Weights of a small GPT-style language model, trained from scratch on English Wikipedia.
Training: a variant of Muon for these matrices, 5066 steps.
MLP neurons of a small language model. Each row is named by its layer, matrix (gate and up: input weights) and neuron, and shows model dimensions 96-191. Each number is 128 + 32 x the weight over its row's rms, rounded and kept within 0 to 255. A neuron's up and down rows have the sign that makes its largest values positive.
Before each neuron's rows, "fires on" lists the tokens most often at its 100 highest values on Wikipedia text that the model never trained on.

fires on: "al", "el", "ent", "at"
L4.gate381 [124 116 134 202  55 128 114 180  85  77  98 153  76  79  90 104 130  89 129 160  85  99 128 171 161  79 160  91 126 105 107 146 155 156 145 173 129  95 131  70 112 155 135  87 146  88 169 123  95 125 136 112 170 122  98 106 175  92 112 109 123 164 140 131 113 134 148 111  91 105  97 161 142 152  93 164 119 148  55  81 124 197 165 121 181  82  68 204 115 137 126 103 138 156 167  93]
L4.up381 [156 134  91 158 193 141  86 142  84 113 154 114  80 118 112 127 140 189 148  82 129 130 132 143 184  98 104 131 103  79 115  72  76 119 107 139  79 124 116 104 116 200  89 153 167 136  99 163 103 121 174  66 131 103 177 128 128 148 126 155 173 142 109  84  90 154 104 122 111 201 158 174 125 144 154 159 111 147 100 130 149 175  89 136 166 121 135 154 180  89 156 156 123 169 156 103]

fires on: "l", "p", " del", "–", "on", "il"
L6.gate100 [135  91 101 169 108 138 149 149 106  41 171 150 114 120 101 194 162  66 147 122 154 150 125 123 160 140 120 152 123  51 194 156 131  85 124 109 157  65 112 128 171 147 124 127 135  71 117 182 143 132 120 123 120 139 104  81  74 101 139 185  70 119 115  88 101  76 131 112 119 126 111 133 136  83 148 114 159 149 159  94  92 131 136 117 128  54 121 108 151  92 156 136  86 112 152 170]
L6.up100 [117 119 116 116 148  98  82 175 186 117 114 118 175 102 109  43 150 100 123 120 101 150 139 140 105  87 134 109 112 142 109 111 141 114  87 115 192 133 115  34 181  57 106 100  65 154 183 190 125  94 129 133 165 136 102  78  98 113 141 142 135 144 103 150 104 142 127 166 128  73 128 134 168  88 115 161 132 108 103 111 150 129 113  51 121  39  76 127 108 110 143 101 111 101 132 113]

fires on: "-", ".", " t", " w"
L13.gate484 [174 202 114 133 119 105 155  79 129 158  87 109 146 201 156 200 143 177 150 121  98 134 123  92 166 110 131  93 127 100 182  87 126  83 140 116 153 158 116 142 109 183 133  85 102  64 104 139 138 151 129 133  67 115 102 166 149 162 123 124 106  76 130 135 132  93  97 146 102 118 153  80 112 144 141 121 149 122 145  82  97 152 144 141 131 174 152 132  59 127 163 116 189 143 138 197]
L13.up484 [114 183  74 119 114 153 152 158 133 115 181 132  96 206 127 132  94 120 127 139 144 122 106  69 123 189 134 118 135 102 184  99  72  95 134 149 114 145  65 161 117 116 150  98 122  40  77 111 109 119  92 114 133 136 147 160  93 145  88  55  91  96 133  88 110 145  36 192 154 126  69 105 122 183 128 123 123 109 160 139 123 136 134 202 134 124 131 130  54 138  91 102 138  75 131 183]

fires on: " V", " M", "m", " B", " K"
L12.gate410 [108 137 164  54 115 105 153 144 124 101 163 123 112 116 123 157 156 153 122  53 131 183 141 137 123 116 122  99 145 108 157 133 186 113 116  71 162 144 153 100 140 130  81 118 157 171 183 139  96 176 142 176 119 114  86 155 112 148  81  75 134 139 140 124  80 119 150 139  60 131 107 177  97 148 141 145 118 115 146  76  72 120 115  81 111  73 133 114 119 117 156  64 141 122 149 175]
L12.up410 [126 134 119 144 131 118 146 166 116  99 124  98 126 150 139 103 149 108 141 121 143 103 142 120 134 137 165 120 116 127  84 147 174  97 141  77 145 122 150 106 133 138  66 140 218 128 168  91 136 134 197 170 128 106 104 160  83 120 155 100 106 130 202 111 132 146 103 120 127 167 132 132  59 144  96  30 138 162  93  85 137 125 141  67 118 127 178 157 150 118 162 155  97 144 210 120]

fires on: "ig", " called", "og", " to", "gh"
L3.gate173 [ 68 154  90  93 130 173 116 122 133 126 134 117 148 120 168  64 115  99 111 180  80 120  98 113 128 156 107 162 111  97 168  82 135  98 157 124 158 132 118 130 105 163 120  94 119 140 148 147  95 177  85 172 153 105 177 120 181 151  98 119 179  91  85  68 134  61 189 103 126 133 124 196  87  96 160 136 195 115 157 146 132 119 111  88 121  81 199 132 161 129 126 175  60 153  76 151]
L3.up173 [155 162 118 105  88 104 148 159  95 146 148 137 122 108 191 130 119  76 123 130 120 118 154 148 122 129 136 142 132 180 139  63 142 142 130 103 178 104 118 174 134 111 127 158 186 161  99 163  83 136 153 156 151 141 132 105 198 137  41 155 191  90 140 114  83 126 139 161 105 135 118 170  96 116  69 101 115  91 127 100 145 136 144 132 135 114 165 146 125 107 127 126  82 109  82 161]

fires on: "ing", " only", "ed", " least", "ly", "most"
L7.gate21 [116 138 133 122 128 153 128 193 108 148 149 120 140 127 132 180 107 123 149 142 116 128  73 163 119 129 125  82 107 155 141 190 171 158 104  97 128 116 124 122 141  96  89 106  96  58 137  73  55 118 138 163 123 165 120 136  85  98 117 147 158  81 128 102  94 113 120  57 135 111 153 120 106 156 168 131 154 116 113 141 125 136  87  96 184 135  99 145  84  72  63  89 183 109 136  92]
L7.up21 [100 210 145 123  97 129 118 148 126 123 152 158  43 116 131 142 187 122 168 125 140 127 157 174 165 137 192  69 119 167 156 181  79 130 182 117 135 138 105 127 110 201  52 172 122 102  87 104 142 137 169 155 148 144 113 159 126 126 127 152 152 138 102 148 187 156 140  77 139 126 167 138 145 117  99 117 161 136 132 114 115 117 126 160 138 134 164 119 140 125  83 183 134 111  71  91]

fires on: " ", " am", " Par", " par", "ar", "a"
L3.gate107 [131  67 145 196 143 157 151  78 124  78 149  77 149 110 121 147 103  85 131 129  75 105 174 149 175 150 126 204 152 152 101 150 118 154 172 186 128 150  61  93  99 168  98 143  86 208 120 150 136 149   7 112 120  95 131 161 163 140 165 154 115 116 112 176  83 117  83 150 184  53 127 131 120 143 123  77 117  79 164  90  95 138 103 122 109 131 144 162 184 124 187 110 145 111 124  77]
L3.up107 [162  98 140 162 176 135 113 128 141 177 152 122 146 121 130 155 117  82 129 144 104 114 174 137 112 120 105  20  95 152 137 129 178 128 142 138 122 157 165  84 151 122 173  72 142 141 174 115 140 121  98 127 113 123 103 152 147 105 185 132 185 136 100 107 152 155 119 114 118 121  88  48 160 168  81  95  83  80 232 159 152 154 164 140 145 116 106 154 128 159 153 102 144 138 124 122]

fires on: "ing", "or", "ed", "ating", "."
L4.gate60 [ 97  80 150 149  99 121  67 120 196 126  40 168 106 106 142  52 179  88 178 157 103 129 149 103 145 133 104 132 104 141 122 192 140 140 128 164 142  84 124 135 111  87 119  77 116 140 126 134 106  83 136 143 149 154 192 166 116 134  76 129 117 182 168 161  85 140 145 101 178 163 122  99 123 100 112  99 145 138 110 135 101  79 154 133 137  78 134  86 159 150 114 147 114 140 134  92]
L4.up60 [177 151 143 154 129 150 168 139 119 131 120 150  89  89 116  79 151 108 143 135 160 145  89 177  72  97 166 174  98 140 112 124  76 107 121 166 159 141 132 165 158 127  84  93 146 164 153 154 113 118 123 140 138 156 159 170 114 153  93  55 183 192  99 138 175 159 101  82 160 103 104 144 152  98 156  54 114 126 125 155 127 159  85 155 167 115 150 157 141 121 120 161  97 126 167  58]

fires on: " or", " Or", " and", " t", "r", "is"
L12.gate56 [ 72 162  69 117  89 116  91 163 103  98 131 163 113  92 159  66  95 127  50 128 103 172 100 175 107 133 116 109 129  61 188 133 170 127 106 104 118 139 215 116 164 130  93 101 135  74 159 125 100 107 157 106 190 178 138 122 134  81 111 169 134 133 136 139 178 113  78 127 209 119 145 149 150 154 128 148 155 152 109 174  99 130 136 166 153 107 160 160  82  95 154 163 102 161 114 167]
L12.up56 [157 133  88 164  93 173 109 143 128 131 105 102 163 106 147 133 126 120 168  96 102 145 140 120 123 132 113  92 162 132 225 192  99 157 118  91 126 137 120 103 189 108 138 117  99 104 134 209 175 110 114 130 118  93 154  58 100 139  49  90 103 117  83  95  97 126 164 120 118 140 116 136 127  83 149 168  73 103 140 133 121 148 108 139 145 140 164 149 126 125 140 126  89 113 154 225]

fires on: "ic", "p", "ission", "el", "urg", "al"
L4.gate146 [147 167 181 111 158 138 179 165 105 160  66 165 128  32 132  48 147  91 140 144 122 113 112 146 143 127 130 179 125 100 114 145  97 147 152 137 113  79 107 123 137 137  83 119 152 106  98 107 127 142  72 139 162 127 112 173  57 157 111  92 183 116 120  91 130  89 206 101 143 129 173 130 121 133 124 126 162 116 148 165 106 193 114 137 155 135 126 165 172 164 137 137 123 139 131 141]
L4.up146 [ 90  85 103  42 107 160 200 129 101 126 133 178  70 106 171  85  91 121 165 119 119 196 130 166 187 110 137 120 138 135 161 125 119 169 140 147  49 119 106  94 129 171 155  99 108 159 123 148 108 112 212  72 152 130 122 198 134 171 142 174 151 190 160 165 160 140 176 143 127 129 137 166 131 143  81 160 129 101 151 183 172 194 124 191  89 101 162 164 167 110 142 124 112 145 140 124]

fires on: " am", "ur", " Ven", "y", " ", "en"
L6.gate288 [114 141 127 176 168 127 143  84 164 125 110 179 161 150  77 158 103 119 128 135 132  98 158 119 159 108 151  82 157 164 123 142  93 158 129 113 137  89 148 144  77 116 156 114 132  93 114 103 147 172  50 160  52 105 138 138 126  94 168 175 124 106  91 142  83 151  81 150 150 120 168 158 148 150  79  66 209 115  94  99  88 133 154 157 118 117  99  88 139 140 160 106  82 172 152  60]
L6.up288 [173 131 101 130 139 182 135 126 166  94 141 115 158 146 165 153 118  90 103 140  96 168 166 131 164 162  96 139 152 152  90 126 192 106 140 141 116 119  86 179 137 102 149 153 134  87 118  95 156 149 149 114  81 157 112  96 138 133 112 129 153 203 123 231 116 144 145 105 172  95 133 109 124 186 122 114 175 108 200  90 128 142 143 149 120 132 134 119 136 112 135  91 135 163 132 145]

fires on: " T", " ", " med", " t", "ie"
L14.gate289 [174 177 122 165  84 130 136  52 102  78 156 128 124 148 144 148 103 169 118 124 140 167 189  99 129  68 149  70 130 198 141 126  94 162 100 124  82 118 118  99 109 103  79  68 196 143 107 146 170 101 109 176 150 124 127 120 154 120 107 137 133 161 147 138  99 123 111 139 136 116  77 102 158 121 150 180 143 140 127 181 104 169 148 146 129 142 148 131 165 157 167 119 140 139  96 171]
L14.up289 [110 162 178 127  84 171 135 123 108 144 144 116 118 139 164 127 101 164 137 159 147  95 168  42 114 125 159  64  73 185  79 196  62 160 140 116 132 117 128 176 116  96 168  67 165 132 106 140 171 136 116 126 138 135 138 112 166 159  79 121  78 177 102 160 127 160 133 155 121 130  87  98 160 103 156 121 176  85 183 160 113 161  95 126 143 155 139 101 157 171 113 122 121 165 110 140]

fires on: " con", " med", " Med"
L4.gate232 [ 85 150  91 131  73 157 123 118 152 157 166  55 128 109 158 170 136 145 151  89 160 150  86 121 147 188 105 102 145 147  67 142  88 123  89  81 147  98  99  85 137 101 111  91 108 183 109 111 101 155 151 112 143 199 115 103  96 129  98 108 180 112  85 152 139 125 168 207 185 122  48 159  93 146  91 124 126 145  92 156 115 121 103 155 157  69 108 100 187 139 144 174 148 114  64 143]
L4.up232 [ 45 170 135 146  90 132 105 125 130  98 134  52 113  60 127 198  97 140 119 147  99 175 109 136 119 149 160 123  74 112 134 148  92 115 144 108  41 108 169 168  54 128 151 137 102 135 171  90  97 178 111  99  89  83 147 159 123 119  64 198 135 145 141 187 130 139 140 172 150 163  93  80 143  59 189 112 184 110 162 103  63  83 125 163 122 119 148 163 180 143 114 101 127 103 117 124]

fires on: " |", " a", " ", " 3", "-"
L12.gate181 [119 161 136 162 210 106 168 163 134 142 123  98 107  72 161 137 157 127 138 107 176 170 124 119 169  93  91  92 103  98 112 149 115 127 169 105 209 143 113  75 154 160 166 135 111 117 117 131  99 144 135 164 184 108 136 129 119 113 162 151 117 135  40 167 150 178 112 145 153 111 164  85 115  82 125 156 138 160 151  94 143 121 122 161 172 137  99 155  67 108 159  62 116 136 150 192]
L12.up181 [127  93 128 138 164 150 200 147 174 133 154 130 138  91 160 145 134 109 167 125 131 183  78  94 140 104 113  78 132 117 134 153  88 120 204  75 142 130 112 151 191 166 133 103 137  87 161 118 159 140 165 165 165 164  90 133 106 151 133  92  91 191 116 190 144 161  94 223 127 107 118 122 127 200 162 119 127 206 117 137 154 161  84 196  99 140 138 137 102 109 145 153 128 109 100 126]

fires on: "res", " con", " ev", "inc", "iss", "ur"
L4.gate464 [102 169 122 111 143 166 140 108 138 180 146 139 125 135 146 170 163 116  89  87 126 119 101 143 135 177 141  91 137 187 130 133 149 157 159 116 125 123  93  82 149  90 136  96 110 173 138 136 113 109 121  67 149 144 105 102  53 153  75 138 156 138 144 167 134 147  79  83 178 160  30 170 135  90 148 147 172 105 117 107 118 154 139 123 147 156 111 179 182 132 152 194 115 122 186 108]
L4.up464 [120 134 100  64 116 168 120 102 134 172  99 143 191  94 136 169 125 168 181 107  98 103 115 106 137 142 138 128 142 156 145  63 101 112  94 129 128 127  93 161 159 153 120 122  93 104  85  97 156  93 126 211 137 108 172 158 136  91  98 147 201  97 149 119 166 159 186 147 123 167 114 110 191 127 158 147  94  89 135 118 157 103 121 177 129  64 103 106 174 127 149 176 134 168 123 163]

fires on: " Tr", " tr", "r", "tr", " cont", " Cont"
L3.gate155 [ 81 150 120 143 141 144 115  75 177  98 153 172  84 118 142 147 134 153 136 108 136 118 120 174 149 140 123 102 149 134 137 144 119 131 164 191 176 172 130  62 108 102 101 122 146  62  80 126  73  83 125 131 162  62  79 125 118 123 158 143 100 134 163 157 123 114 160 124 123 111 195 171 120 116 145 144 133 142 116 137 118 214 102  93 150 160 100 164  98 171 129 160 139 102 170 169]
L3.up155 [145 133 132 127  99 185 135  84 144  59 126 137 163 107 120 112 111  85  69 174 158  77 122 167 174 152 141 131 144 161 133  88 108 139 119 177 160 138 128 143 117 128  88 141 196 133  82 106  75 120 120  96 110 133 135  96  99  61 112  77 177 111  97 198  74 102 106 120 132 133 171 158  31 107 141 172 113  94 121 166 126 140 148 105 185 133 155 192 117 128  85 147 147 166 152 182]

fires on: ".", " |", "-"
L13.gate492 [161  97 119  58 150  76 145 178 139 191 175  86 106 207 187 149  93 137 138 126 129 212 142 141 129 131 118  83  92 130 129 138 144 153 142 133 118 204 107 143 156 142 103  94  78 117  58 172 127 171 159 144 144  86 157 111  95 125 134 156 100  83  62 118 115 123  65 134 109  90 129 125  68  88 152 122 144  64 142 157 126 168 145 178 159 150 129 124 153 147  86 105 121  87 113 178]
L13.up492 [143 156 140 142  90 187 131 133 119 136 153 194 172 123 139 150 104  88 220 171 153 142  88 135 184 179 105 126 120 106 154 119 177 111 139 103  91 161 105 154 195 133 148  68 124 107 101 147  98 139 126 154  67 148 123  46 101 130 100 112 141 123  72 160 124 190 101 186 142 112 105  94 149 137  94  94  92  88 142  98 151 159  67 177 140 154 129 129 159 168 177 161 147 171 144 119]

fires on: " of", "ed", " et", "ing", "ative", "ical"
L4.gate424 [103 155 195 162  74 112 159  84 190 128 133 177 160 156 122  53 109 149 110 163  30  82  98  92 118 123 128 121 114  89 110 161 180 124 152 172 109 131 142 109 111 166  88 100 108 154 119 146 166  76 159 133 111 111 142 164  83 110  43 133 184 132 145 117 189 107 128 106  98 124 133 126  91 133 128 150 117 150 136 117 136 169  89 133 151 125 145 161 129 152  88 147 123 118 121  90]
L4.up424 [ 80 113 117 145  99  84 160 126 209 159 187 139 152 142 156 129  96 139 105 136  82 147 128 125 115 151 156 159 139 139 121 125 111  93 129 106 152 131 139 141 162 140  79 127 195 153 152 110 143  65 147 105 135 151 177 170 169 150 146 124 138 145  91 142 141 123 137  85 145 153 159  58 119  83 195 143  97 141 131 166 110 164 114 135  85 121 188 212 139 137 105 138  98 151 107 109]

fires on: " Am", "s", "ham", " am", " equ", "m"
L14.gate126 [ 92 137 147 122 127 189 147 157 105 165 137 119 146 151 141 178 105 123 190 106 190  75  91  61 133 129  69  57 110 130  99 115  99 187 101 155 159 175 135 177 106 140 154 195  92 154 132 178 153 167 161 106 142 130 167 144  92 128 137 159 118 164  71 135 126 175 131 148 132 138 113 129 106 147 135 123 143 129  63 100 159  83 125 151 151 118  31 119 118  98 116 175  70 151 189 152]
L14.up126 [149 113 167 124 134 140 141  80 110 139 120 123 120 101 183 158 170 161 158  76 141 151 116 104 176 159 106 124 133  88 104 128 142 128 133 127 150 120 142 166 128 177 137 172 180  44 153 115 185  68 113 122  88  57 171 146  86 128 156 151 120 121 117 187 122 134 162 102 113 172 178  38 128 115 133  93 144 111 114 167 147  71 116 134 115 173  63 106 112 139 107 147 120 112 127  91]

fires on: ".", " \"", ",", ":"
L10.gate102 [115 130  81  82 170 108 102 116 163 156 182 138 103 130 129 136  98 131  66  98  78 186 134  95 214 113 112 122 168 119 152 155 185 106 161 133 119 160  92 110 150 124 113 115  87 104  99 111 133 163  95 131 109 142 171 154 123 150 152 140 122 129 135 153 141 159 155 148  81 101  81 126  57 102 169 147 121  93  96  96 104 127 158 102 191 131 148 120 129 116 157 211  85 187 125 101]
L10.up102 [157 193 121 114 134 121 123 122 112 175 131 103 119 137 195 117 121 122 127 126 112 135 189 156 163 133 101 116 180 126 197 106 109 140 167  95 128 105 106 161 143 157 122 119  55 137 118 119 136 140 141 117 166 110 136 146  77  81 138  92  98 129  90 188 207 119 173 131 142 118 126 125 122 103 159 114  93  92 117  88 186 114 135 123  56 150 174 122 141 164 150 140 174 159 153  98]

fires on: " m", " met", "-", " ch"
L11.gate474 [ 96 122 113 166 163 109 130 166 111 116  85 128  89 116 115 102 106  78  42 125 150 137 166 153 153 102 113  98 114 115 188 156 184 168 151 143 148 139 137  91 136 142 189 188 159 177  59 153  82 116  91  59 102 109 123  87 101  99 113  82 137  98  72 171 147 105  53 118 155 159 157 123  55  89 136 137  69  61 143 122  83  87  99 141 121  90 125 166 125 137 136  73 109 110 121 183]
L11.up474 [107 171  76 169 109 153 142  95 135  78 130 145 178  95 144  86 169  79 145 118 182 138 133 152 103 157 121 152 176 110 145 126 106 176 103 140 131 184  71 116 155 145 121 115  97 110 108 145  79 160 189 101 179  74  85 112  85 103 101 120  91 102  85 112 114 138 120 142 119 109 145 155 162 189 103  82 188 160 142 143 159 138 150 149 169 170 133 181 122 169 138 147  98 138  94 126]

fires on: " as", ",", " and", " t", " post", " degree"
L14.gate322 [ 91  78 135 117 105 130 115 172 111  81 126 138 130  57  97 168  71 146 118  88 149 132 112 138 120 100 137  87 152 103 106 151 115 127 111 152  86 127 141 160 176  70 111 142 121 138 165  55 110 155 140 118 130 111 184 179 145 137  37 123 115 140 150 154 116 119 138 121 182 116  94 135 147 178 140 113 160  56 120 104 122  67 134 149 142 128 113 113 143 100 134  65  86  76 183 118]
L14.up322 [187 145  84  81  87 195 157 167  67 173  88 119 122  86 219 140 111 184 126 107 109 104 174 151 157 158 155 156 143 110 118 127 151 174 135 114 145 173 135 148  73 114 202 137  77 121 140 108 125 140 115 124 110 100 120 118  96 132  73 123 147 133 102 144 149 132 139 122 135 108 153 115 105  62 146 187  72  93 108 107 138 161 162 140 112 138 172 150  92 159  79 128 135  61  83 180]

fires on: "ing", "ized", "ying", "ating"
L7.gate468 [138 119  59  99 118  98  44 219 162 137 122 130 112 181 108 152 154 121 121 146 204 144 126 146 126 108 151 172  94 155 137 101 123 111 174 114  97  54 188 101 115 130 126  87  85 139  79 161 152 122 138 144 140 121 179 190  83 168 124  96 108 163 138 157 119 149 123 155 138 200 177 132 102 107 159 184 123  67  88 128 119 118  99 120 149 144 146 104 169  94  88 159  74 110 138 136]
L7.up468 [132  70  89 106  89  91 133 147  99 167  40 111  63 109 182 124 127 160 112 114 103 140 132 138 118 126 132 170  87 110 154 141 145 128 124 116 121 144 138 132 136 152 174 104 134 101 140  83  81 149 164 137 161  99 134 145  58 173  26 103 146 169 150  77 142 204 148 115 120 141 107 130 109 154 104  61  76  99 175  99  80 107 143 119 159 158 108 161 144 140 156 128 107 157 113  97]

fires on: "s", "m", " in", "ography", "ary", "ter"
L6.gate209 [127 171 132 170 164 103 103 155 102 125 102  99 128  75 106 141 116 128 152  80 109  72 126 142 123 165  71  99 162 110 169 154  69  77 140 174 167  87 110 144 151 151 170 125  98 171 136 100 149 129  94 129 119  99 148 155 127 116  85 135 203 132 159 166 109 104 133 119 154 172 190 128 148 100 114  96 118 133  98 147 150 117  84 178 189  87 107  49 199 153 144 161 104 111 169 154]
L6.up209 [193 133 117 162 125 129 111 124 142  97  88  98 117 106 158 150  63 117 118 146 122  71  98 122 137 169  93 135 100 132 158 126 132 142 146 128 165 102 133 129 144 104 153 134 148 105  86  58 177 153 105 117 151  89 133 145  88 147 112 117 116 133 139 152 144 114 223 112 117 155 129 122 114  90  65  77 150 107 161 147 126  58 149  94 135 133 120  75 181 144 111 162  75 134 114 190]

fires on: "r", " tr", " Tr", "qu", " leg", "i"
L3.gate430 [ 94 129 129 145 169 176  30  85 169 128 133 156 144 170 153 125 120 113 164  75 124 140 154 137 139 109 137 126 142 131 182 155 110 126 115 169 169 166 116 101 136 170 157 126 120 124 125  77 133 127  91 121 130 173  85 146 130 171 182  99 154 133 147 160 183 133 164 149  86 175  96 176 153 159  98 173 149 151 199 161 147 126 149  67 153 144  42 151 138 162 138 139 183 103 110 153]
L3.up430 [106 125 139 124 168 121  39 120 130  90  98 148 173 119  83 129 118 100  88 149 111 187  69 117 138  80 120 102 144 133 114 137 126 141  94 114 154 147 100  84 123 140 151 205 140 119 152  87 123 138 103 144 105  95 194 172 118 124 148 123 124 113 126 178 125 131 182 119 161 113 162 179 114 122 180 111 137 152  74 128  63 163 135 182 175 128  93 161 131 153 135 133 164 102 113  95]

fires on: "ue", ".", "X", "ack", "ar", "e"
L3.gate420 [171  60  40 122 181 114 218  95  80 111 145  61 104 116 128 143 162 133 161 136 114 109 152 100 124  86 119 130  79 104 137  79 165 192  85 178  99 155 140 127 124 195 106 150 101 100 148 121 100 112 108 152 150 173 121 127 116 165 123 132 168 133 118 124 170 151 136 165 113 123 112 131 178  72 126 139 120 130 177 153 127 118 106 141 109 189 149 168 182 139  80 143 144 170 146 153]
L3.up420 [138  95  83 123 147 145 133 139  95 138 122 100  57 101 145 145  68 122 127 146 144 127 144 117 103 141 145 140 134 109 156 121 111 162 157 183  72 126 102 137 112 171 117 124 148  79 135  99  90 129 147 204 131 148 134 147 149 163 109  98 202 105 150  75 148 102  87  74 113  78  67 149 182 116  91 124 168 116  92 131 177  90  67 121 129 137 128 121 154 160 141 162 180 152 186  77]

fires on: " Le", " Tr", " Par", " Re", "r", "le"
L13.gate508 [126 139 146 128 148  83  98 107 143 108 145  96 162 128 129 156 203 144  99 126 160 104 138 137 131  99 136  82 194 119 174 164 155 155 150 143 114 166 110  83  78 135  94 171 128 114 139 147 127 132 134 168 133 162 193 132 123 159 164 104 140 154 144 144 177 158 185 187  87 197 133 180 170 126 198  89 111  78 136 128 139 153  86 159 162 122  91 135  63 107 140 141 158 118 193 121]
L13.up508 [100 140 122 125 172 138 152 129 164 116 131 120 111  93 129 123 142 109 139 172  78 152 110 140 144  91 129 139 151 182  35 177  94 139  61 199  82 140 104 120 125 147 127 172 130 120 115 115 136 170 132 112 158  71 143 105 121  82 135  94 110  82 189 123 181 123 156 129 173 142  55 124  90 189 168 158 142 129 138 146  92 171 136  88  90 125  69 141 100 159 159 109 178 140 182 110]

fires on: " L", " F", " V", " M", " Em"
L14.gate145 [112 173 153 165  96 146 127  88  92 104 133 102  89 121 135 116 144 135 118  56 144 126 133 154 113 136 127 113 169 114  90 167  18 137 159 162 149 107 127 110  87 168  91 116 178 112 166 126 106 102  93 103  60  97 150 119 131 142 116  93 139 128  96 177 155 147 143 164 101 123 114 141 118 133 133 141  68  72 150 118 107 130 139 151 108 142 178 125 137  97 155 120 153 129 105  87]
L14.up145 [134  86 133  80 121 126 164  97 101 150 152 101  67  71  64 136  85 177 134 113 106  86 184 109  90 131 112 112 134 100 156 125  88 116 116 159 155 177 174 125  74 134 156  86 112  66 125 146 104  83 140 108  85 121 109 150 103 108 177 132 153  61  97 102 155 186 118  95  72 126 103 132 106 162 143 137 156 174  77 109 146 121 187 124  94 119 170 108 131 158 102 120  90 167 122  54]

fires on: "ul", "r", "rat", "ib", "at", "other"
L7.gate326 [154 108 164 152 115 117 145 166 114 113 125 148 155 131 104  77 112 143 129 120 153 144  54 109 131 121  18 179 118 116 154 141 135 120 127 131 178  81 160 177 135  94 203  97 105 133 132 114 134 157  57  72  94  71 146 114 173 104 162  90  98 157 148 136 168 122 131 157 125 125 128 118 141 117 131 183 178 104 129 138 107  98 164 103 145 214 102 133 201 171 144 156  51 111 119 148]
L7.up326 [158 118 179 104 133 142 129 110 168 116  67 192 127 114 121 129 169 122 136  81 164 138  56 132 174 121 103 121 129 123 149 139 147 118  57 172 185 156 134  98 134 146 150 173 143 169 111 131 111 180 167 140  92 100 164 124 155 106 123  90 113 147 117 159 148 123  94 144 117  97 197 173 180 115 125 151 127 124 182 167  97 130 162 127 136 175  71 131  98 179 108 137 135 171 143 102]

fires on: "y", "e", "ue", "ings", "ed"
L7.gate134 [152 123 108 150 155  78 135 116  89 106 136  98 160 104  70 136 160  83  95 170 130  84 100 138 133 199 148 109 151  91 146  82 101 216 120 151 128 165 113 162 196 139  94 104  88 144  90 132 147 171 184 109 135 129 160  98 129 153 117 133 147 146 156 136  98 145 126 172  97 114 130 172 139 102 118 126 183 123 152 125  98 125 138 101  96 136 113  82 135 161  84 169 137 172 167  71]
L7.up134 [111 127 146 138 106 105 115 164  90 123 121 116 131 187 164  78 142  89 108 175 121 108 176 116  70 133 129 103 112  93  49 106 107 141 150 102  91 135  55 192  85  86  97 104 159 112 149 114 136 130  89  90  93 137 127 158 165 154 154 139 213 129 152 110 112 122 108  87 140  76 126 128 108 193 136 170 113 130 128 142 131 118 129  92 111 142 133 113 128 157 146  77 110 135 198  90]

fires on: " |", "ly", " least", " only", " than", " about"
L12.gate66 [129  86 139  96 206 177  78 107  94 128 120 108 138 109  98 144 109  95 152  66 108 135  69 109 139 137  91 107 139 174 127 175 135 138 138 111 132 110 166 127 105 121 140  83 146 136 106  88 110 163  54 137 103 121 125 152 145 194 107 142 172 134 189 126  84 124 138 119 100 149 188 144 133 181 100  95  95 149 125 137  94 121 202 170 118  70 116 149  49 101 124 163 163 157 152  61]
L12.up66 [ 78 118 114 144 174 107 131  89 150 132 132 148  66 112 171 156 135  54 148 126 118 144 129 192  95 184 142 129 119 118 114  84  97 130 127 218 141 112 121 114 133 170 127 122 103  71  73 152  93 122 108 176 167 139 100 168 137 132 184 141 130 113 111 181 131 243 110 129 145  67 141 117 162 138  82 131 151 125 147  47 125 159 150 144 137 119 158 118 159 115  84 134 143  98 131 126]

fires on: " |"
L12.gate286 [129 152  51 114 127 110 127  96 118 120 172 191 103 141  98 170 165 137 104 116 119 120 107 184 150 177 156 101 148 124 185 183  89 207  76 137 123 111 105 100 157  67  89 157 135 109 159 178  56 102 137 151 142  93 149 153  78 108 161 128 175 149 124  91  97 154  95  87 141 147 178 119 102 110 123 154  92 138 100  83 177 133  82 145 105 128 134 152  88 167 110 130 116  92 104 111]
L12.up286 [134  67 134 106 105  99 110 112  86 119 153 116 114  90  64 114 119 129 144 145 120 211 184 103 135 129 109 139 112 104  94 189 131 139  79 140  58 155 127 152  64 164 117 131 111 170  83 153 153 131 178 101  83 211 171  82 154 136 198 106 150  85 163 163 108 157 137 143 113 119 128 177  97 122 168 135  16 146 152  89 158 106 105 110 159 156  97 119 111 100 165 101 141  86 101 172]